Part of a small language model's weights: tied embeddings, 5666 steps.
MLP neurons of a small language model. Each row is named by its layer, matrix (up: input weights; down: output weights) and neuron, and shows model dimensions 314-569. Each number is 128 + 32 x the weight over its row's rms, rounded and kept within 0 to 255. Numbers have three digits each.
A block is one neuron, or neurons of one layer that tend to fire together. After each block is what it responds to, as a language model described it from the Wikipedia text at the highest values.

L3.up56:131106155163123111132139115105066079136169150137100142134127201127177096102171175118111128171148096151176136142088142114145151167105137126113092132123098134107110232105159112158088091137095135142136191156159131107095177142126167110119073163130128110145090163100101172134164157100092151172058144148147173192074133114133127069118121104122166070132189075153159086104156078087133097165121186141150130146152157167113123116132143120143160123164109030139107140114126179078132139170121166108120104107167150107120140096133080114056133073090145161122093096117150127086150130107131112088134095085124187141110167110123128173192194122112131142117110197088113134138141073080132131175141191120118151171131141098126116122137120110169163113147129067145117114101124170161136083135180141
L3.down56:163120132091152117085095156149179109110164136106080158136134089125139105082140128091132087077065055166163095126125049074122159133144072093104059123176131162165119167129117132100110155215211161130158137133119117101125095151118097112125138216193093090130132127137123086104155065176193110137134190094131208084144163115038091121142108098124213113155164165076139089084200106159085104134146136083123134113154136082105110120096111107125134153081179087106145138163109126161175089122105119160119205078163077110079181150121138067146136092156130181131127117136152176151123118144108073057147094135104145074131123155153144106078093084098090054103115111121138192159167152125206144062128139120155146162134140129142117136143177117129190127088063080132140141163105082139131148147113125
L3.up663:174141152091129140129142074116124113112106156084117143117085073121139078178127105178124074112105173079189096122120060118079198137099128148106172123070134141112143116110148108114133168115176185097180147148250124119113125176084131158055149123101083069185136156169153134169145182156056187194079134078133190122148116132189110175156105146148148068094145125201076141116155131165179111200203121144153121107135112177125112141124107116182159141102204120140109135082138138099126116152071145089140101037096150146079183122082103122091106139163029081084117112108121100169137125118178134093107161164115168104133121138102116169139154101124121157118108146081149094104130147094094200118133143096123139140170113143122114094131092149161117115123105162170126136062127137091136174135184091
L3.down663:116221130124132173065149114135131168101130116189153137109074168128144125120082151026163191165130094098146154147131145098110181179137102140110134159117158106107149155214095127158127102120172181123137094133141100149127092108147130115158120089091174114153132118132102089141162153164164171149102179085156145119127172159160103142171124185091166092164148073112140145142133098148178109153094125117098106155154061150151120137153067110180155112183137156135106161087132145166109083137093098116154149074073080117150146126145133122131079118136123146126111124096120144127107130122116069210208122120119136181186118204121160115186140131092105140124103112116147098152074052122148146105166128046142173109131089136121150069117147140166040115086129068123114097174081148090114099120127132
L3.up2454:136119192154156100147140084094118109119170060140146139140058135108123089154145155132149123164113175169175136123132164136139105146125124163120121135134153190109103143140159135130123142115161116106116143164136142196102145091154144116134122141124160149151155120122100130159134131119139035148109116107142126159088137128099158159125100152135117137096082122123098129116147132095099142080100139176149089167169115095080141123052126125140124078203108135123096103160122141087185095159121172076109131178091144164010163147195058135096144126143124113170117128160177103114112059141112146033070142096117162112168137148101076143116142155056110146162131078103105156134147145161066112117128138039110093139153169087178170121096140181185101121054124112094168115127192118111159153144126145
L3.down2454:144141068094135136132095153109161156159158137190172148200101156109175120148115163083179188084077074107154132149152113158138115143127122142071086128130091145089112133174129118123120094093085182149186079129168114168135122124112087081146125206140139098120107121146132084108137172142193120176100202119124156123128149120138151104161096086114135063090125172092101155102127110151127143115102098159143107156144153105068128106127130083146129164167200156144086140111152114125130086157102119186056183084137168053099154179124162080200105159099135061139116178111068198118094156154137113176146070112082132144105071080147129101126161114062137099128139106108166167115152124080108152146084095083175150105125140169081134104144183161148152141121181163122154142090101149161145076085084125
L3.up2502:125155134127135110157113085132099133133157139125132137121094154101152153115103094122168179153147150127170130077167102084101102118113147107101134144102126176127130130147123035156132126146196122145180115157130145112128125125128147101146164133128127163098143174106153132101102188108091172161115166104177159064117131134178114132155136101186129154177086169087097058134117187126153115088117125120073180139126093134065072095149155122131255099144137144137075108122078211056143106193098147084137158138100122121145165056059131183151101062152181203057064172119137116127087068097097117126123123139137167078203118168123105129115170135126123128038048131122184131156126097115136118139088113213165163167136163107126117120121108098135075182135207107161117114143085146117110129110135113
L3.down2502:133166125118135142183124086114151122092107200172203128193144078166137122135115076070091114115105053122127073154078147163111220164146131169103073126182142145121102110151159138099146119140105184111148163156154131162156145135128101042096097124118112163166129138169134140055131130143144107156060075130180188114101138121166135105142112121156187179134071175102202079123139109095129117113131188094145089172131142056154131172118124167176105131158143165130087117113114092184148065171101157119058211105140063091117114080132125168113164145136102124113134051058096150136168160092156114132118113152129138125101118093176132115123068114149149106148107145124132163134154137097123137164186104152119113124106132074174127104124133060214173074141178077167148124147127103071159095072112131
Description: Mid-word name fragments. Subword pieces inside proper names, mostly mid-word, in tables and lists of people, teams and places, e.g. Port-ad-own, Iac-ob-ellis, Ad-eb-ola.

L10.up1677:119194124161130098132102130101138197157142145169159181134098116180110054091138093138137137092107174204138082044125154103138125137130149169066112143081089127081188166117161156151027071146147078084133127149136163080116108136109147118130138062121166120130122102131164129162073122076108111163100136110070127121158097142109098122134141190139193101129145054076152084122155212134127120115114123131096118097132143114133105092150189090160129151103130091121110122113132103126145152156099128186142129096182157144133136149111099086104106130155124178148095146108131160120139139109142153109138108117100103179088058136093152101066134149122100090167151134138156122109122114136137143108158102118147109126109154146158160081121172103134122160136100107153082117146092123173127126132148131
L10.down1677:138118108127168116108134097151199112135102126140081167141106171104141138153125094118144193124160141195123100156155119076111103168076138132115145119133086153072177130096147132146154159102083129135096155127174137152048074136195120074125139126147141143087133151151122173115129154049152129115128097172092132069134184108114095187130235137123150120166136173053151089158105140206141163118144133089136161145119156131054109135140120155122112116122102147156106125134128125109093136084123161150151189117117151086114098100112154081116135120137148130101179173099157103078125074108107117127129187118142151167125124147134093200143138195199106115143106116115140114137142157101163083144095133143093151091124159115128099138093158079164128140098159124154108087061097123162131119082150138
Description: Mid-name word fragments. Word-piece tokens beginning or inside a rare, mostly foreign proper name, often surnames in lists, such as Od(in), Verg(ara), Pic(coli), Eg(idia).

L3.up1936:140129083209121119112223147139179085168091133102104107056120121110117096169059191070105101152186169143154091144075146099091148146145177123087150141145153125145152155116169171177157106121145128147147053096070172110138149131134119175129099146093158148110125091110066087078049107095148163134135159095164139125114119125080126116156122056134184181117097083179172109171140121139169139173068093119194094065080086102127190119124094124115118158136120133174146135124067162160122151161089045159166141140079165135143111097101149122126123089149117075135097126110134110185147091131108197165133111161157146074145075114119192132122170119102157118085115121059088123133115148161182103148180110102094154132153068121118133137054150165117121092137143111175116125107133094155122057154128169
L3.down1936:106105143126113149048089099146185144157170110203113056136089095114132205151169119131139172132172134108076150096108086103118114125183129160076119145107093178117111124128110158097105192138071155106150116108183092123152094106105045130093116098147100123089177137122135165114170142134123149114194192154076111090103084110100129095122060138119169103091184123167137169161117149109093140129099126160141097118154097119114056137130139139099083189026146138120134089113123161116092067084116114162118168113130106201120158062143137125139099146099072097134119141108098090100106129141044122102144123148114131181079121130191123147106195101142092119116085183116126119107110170098098168083112103095164095101129151124153091123147095149159141150088091152138083148065127141168146098125119164
L3.up3014:166093156114080115168156089126149126165132156129171102155100178115155103099153134169174177142175110162118158150111081174090138124127111146159136129164202120167120131130112103144112071124094135156103184061110134134113128115187123142099189141162117145135069103134110092109098141172137154130130101126111101149096121150112094166137167178158146100138160097099113190090164098102119120158147145126072046161148081159164106178114168187120180146172112184133150043142110208130187099163122104154109139116055156147164138074107094085158117172140087146124115077177154147164134141100102178160110130172129117133149162084150126140103077094163126140111171084114090127120095189119151099084063135113112164114183118134202139202108167250143098155098125139102146102068167104132187143115091112
L3.down3014:122103123131069131172124118047110141131114095156208170140111145172123120071136150120146141119109169093130104173117155157103151122099140139077143110114190131060105092102155136170115079108107110109133166150143106038150142111118078157101178084139181164110059156143171130153054121082119174104114129126126119214147140088122181131187116136190079144125170148163091101111086149067120158198158113129135154144138132169150139158148142103106175131195128153155126102109105165123135160141125131168073177119128093124167168088119104150138209107122120125199113141215135114149078068116116204154048126101056111146087107124161111143097154111139101119146172124128161126117176067125132108120050052161118108145161083087125193095124081144098070100166088170101100193108093138082106128157140095
L3.up3078:114118098216120172143136169110176113130079181178118105171155157122156206141096185100065166125146084170166067142102141103138095125158077126123134134151123144133049107135137075149200097144084178102131123130098151115107120164091074181114184090183144175057152193144098086108097173183122095136183129079164133091097134155143135159163132115155118139094151129165140112107098151163139095151143080130116111162142118169143144088123104128160163102160141110211169133153102117117119132114131166163121145142093184154195114149058150108185127118133128073079094128141108170190134143129154128125108132154162116178108095056081110083174199135108127138141127116150109093167131133153136103119154163104093116121208149119186188116132109161133155163092099135119097094150149114125133116148119130
L3.down3078:103173085197084162064144154171124142147095125141136114132143040064142178135119131091103069140067114156175116181106042114120111129188145094127180145108102116091140087138131139109132114157144238157098140131162115137121117109227143108120087083120144152130116109153140132141141103204103147126096166148197113139180193070074125110125092145140102183110069170106082125137106127086158153102153112059108079171086149153138167097118152138169142115097145102103157153114139128093095100102157172185087079092161066056158130205136166166095130109113116152165086105127151114157141141099079115124105109133119131086182142153078183109104096077118070143145110192135131150106161154111104120086120137144151086152138146095139137137174112095092155136107092123105133130138139133120135123117181195
L3.up3815:168112116099139122120110090109116148166168144134109120096162136121137113114152066071104117100068144086136182179114140140085120141111112082116161140109121127123165115165214151146135131163140122180192172110097140070105106138089107096146185049129123054114114145168137117091143155157121101163148125104112090176135128140191088175080089211136129105145167100124123111163103107121141096118140105144098135103094144111081066096111164149180147178136062144201141153134141119074162081156111166114151152126189076106170164116073140144138095136116155092102123158166074137096114145126113100167146085131143117120089124162150126134194162164155125117134152133133081177196149142155163069132114151083217118165167157109125121162144104134134138118114128059138094153117076089117129213108202143
L3.down3815:122117141107099204132099148157136108163103138189122153100078149145121156122112156082123115172170079090138148112136154113136104138100137148151168130098114172092133151143100145145154096139107139151157122136143122169145100149171228105108129131152117104061149098161120131086075075128155182073133166106189129112129112099134139128101166168170112132146089148141048142093183146117099154124145140121108103102140126130153126165129110103131169093137151114156132165123107116096135191096156097149145113122096046082126134063131147081056134125182121130124140068191136147093129120121169137134138144108138099176114168163104096113157107136115144064168139084142078159180156093114127098116109100179187103147148171096092105128123185124115173154111138146136105057120095124115093173076146214
Description: Complement-taking event nouns. Abstract nouns after a determiner or preposition that typically take a following to/of phrase (response, attempt, efforts, addition); also first names opening table cells (Jim, Guy).

L10.up2790:108138133130131117147134084112150086084077139112135097163155139193125100082138104101115091116154162205122091092057108159104140138131124173142061108138125126103159182134143145114114102109091147121118140146087097163148116109161180096111100081120157140087196139164133143170086086131108144120132117135154052077144158113105146121130153137176099165150078079123098175111157162091099106159122089118158083189099179104097107118113139037136115159107100154167162056133100132175108104126156094079097165092084148138129142186205125141098134091125158086140171160143074102092188123164174106166123159115157094136106123104115129089124099158161131149174106144109138081112186166088150075127121158134102104133153174148137124116084150139146100158079120122121121123101143142153152047130160129
L10.down2790:111054162163153136099118128182168109126203143110175152159153159095190202150106088121126167127081115171137154195154107114096176141100118114152093144105170143085119191141141110198126116139097132115057150068093119123131126116159108135130154096144153139114072148150172176125119150125083145110135132140153159069119187139141145175124137192087091139108125145098146120141090156121132161092105127050111094081208115119152108185040087173117101126110083080085120125133106112187116177132152089107109111129040088053090117171085071102158167136121189093110133138165123177119085119206099173120087165108135152128082112114131084039130176186140145059128119081140148116143093125168099175109154195137122147147101126106121167125158133133102075130143099172160111090086157106146141121165090089
Description: Nouns expecting complements. Abstract or role nouns that usually take a following of/to/for phrase, e.g. efforts, response, citation, attempts, access, committee.

L8.up2901:208197155087136066083107125136105075140164105160120150084083184163186079120096128129175167097093132170127125141091078106158110115103167185157084106087099210164085149126128139102151128116111127081108159179097110150051125128071113093148120105158174176065118111111168101172119124143110125085133147135183147112134105100136135145144124066160158079112066058133142177164096086142113154100161176154060135130192179103147128131213102169139114143123146119168181097165128125144077100143117164127205052125184119112144083146174164182161161093120102125104135142097101147131190066156167135153111109122139124158093122116102111121180082139140117138060158125115135032120153084100162119100114145122112060169160190176095130150098130154059192099133149132180049160113117158064156155103088145
L8.down2901:136123144171136072163172129157107146119114149163165135152149109163096131146076173181129107097121133068092179104155113070147096119189054107095108147197182155134086147155114111105132139080111160162158134121123089138110084190164084137117169108137102168133095118163147135128111162165120132139163105142102147115166119165153087167093126149164087122135131162208129119110155161128100116213154155139114119115105140145107145133116097142116169108130102118113118130134114152174082108098072121165167110065146141179145078110131115156147156130126198117043136074153108117154151133031115151143120149111092141126090181172112141157178146096189131185152141146159104161123115226145138165177112136134116167097128089118195122135089169114137150098122105119124127094174149127144128078140118167
L8.up3032:105075104122163063169145090172102128108091124128129137100123087116115138170116098111120117128111117134093126169150149130163052149072065140122105095117126156145069116180117099148120145143034128134108167076197158105136122117095138182164137126114197124133150160126126107190174148056134157117163105125170143174156147188128086152166171066204162133088088122060156163137159136153103152134118170089169145088077118104138104137191124121151083137158128135114105073132185125121118122098148124136099106126148116088118117150116140151155157152136168168102100129075073170165141138119099157129104121151175167067135125159170090105143092114117146138116086098186140125105166160078150213184091073181125140120092117099180061130169143099089052149160145085112135137174132081156100108065123111
L8.down3032:090182100143149027100148110121074057115177121094099154093109125186110166077035111150168184147097112106154074200099112096143178060135126139112067127113139159064144143134158105144128076108109158149120113115138108154120101156136113067127143111171184085040161183143144124134107120059120147155175159127162064105125112110149144175147121121142171135084101144162045084122156129134157128110121091117098163152080132130156118097102168123089184126163109118188160091131145184165173087163158101157154072165060109113203098161095080167117134187136190165113176180123162105070136168115179106095160103132108103092099121163132149077134121132125163101140156156158147103119113107114087143121141095116125103093134163109177134013141122099109139115114157179130118170163158142158097106138138091
L8.up3237:159126166179222133090074065116107107118082098151136102134079104128134114092115161044184129091133110143099144157055138171149166178190136139169085056098120170144109109118108128142136094169133102043151148117128146127110133100080149122141150137077116134118085135119101152127188160144156115099089073136117141116108151151097158133111132125124160115109135089075085132077204118144095086039126130134061116149125136108102099090113178107099133108158073071191092101096153112142112151158148165055101111104160108112173088110095143177105146161096115135112097112127091115126123110146142104131162129170143086123088147122117142093124105081111154203148143054110093075160107126106140080117102109167123155149104203098151101135165151139125141229172092136131133243101096137088136144130170152
L8.down3237:120139140139123107112156141103108100155083144102079158141100059166109109033145110109166106156164108097140072092172100107108102104165129091141132119131098112082161140074143149170172146175146147177150072115125177142099130100101138158103107092088129167069136069104076145113136150147127100187118164146164118169141167096143154118129126148161055143105103096122064154136053140147133193114182088173140139146144064141100105037159148143062134073111153083149104126082154144131142095073117089117192132097102139110152141136129148149117161131115091153066099082142117147196064107189162157107134122060121117139142146090116105142166173166100091157157067126131157172181143095142083160129125095151084140145134096102134149119123139113132086125091127116155142078115105113068099154112072068
L8.up3901:144143127131174064157123146142144134116167118130123150131087159155116166146123117135120160107142100142136124123083118100144165157096102142101066108059176115106115091165115137189136130122111120121082111142214112139073192160096190182100138150045135178134129101143122138152178133168149135071102132052153110145118140185104121121133176105126144126120163095138111174150125090115093141108136185095164156151119127122155099132194158141148142096075105122142140129146096124155108079112160161131103079089158063133131129045136153096152135106091125180117137143084097106156189057111154135157125144132128154137133134160105152116139087117128158149146091158163090104114174132152175081109134130144131109136152158089170043189135128090122117124117129110198176192093188139104109145062155167
L8.down3901:169148122180099092084172139145066149112131115149155094082165098156091103124117130158132123140111089107141068125154129087160116094130123114176138148129153088130125078166100165095089133159103116130124123111103116083113180119136083119077136150134164159222181092110138145098150171094102119138098171113133144124109142167177119119090131137110134144156148189118135129094137148124133180082096106153203141159119171160156089104101133191129165151174069107160139155142164111104152101075140188101147109109137143163153137090151112094153182100169128136108191169144176147147115131056178175132105163148169145128079104089165191122160131058120150164126082140167116118108117085115101135139130158157154124139101150138115111184118185078140144151114128100222187141137126101109129151115155154
Description: Predictable phrase completions. Mostly the period in the abbreviation "No." (team rankings, table headers, "No. of episodes"), plus tokens finishing set phrases or words: less than, at least, guise, impassable.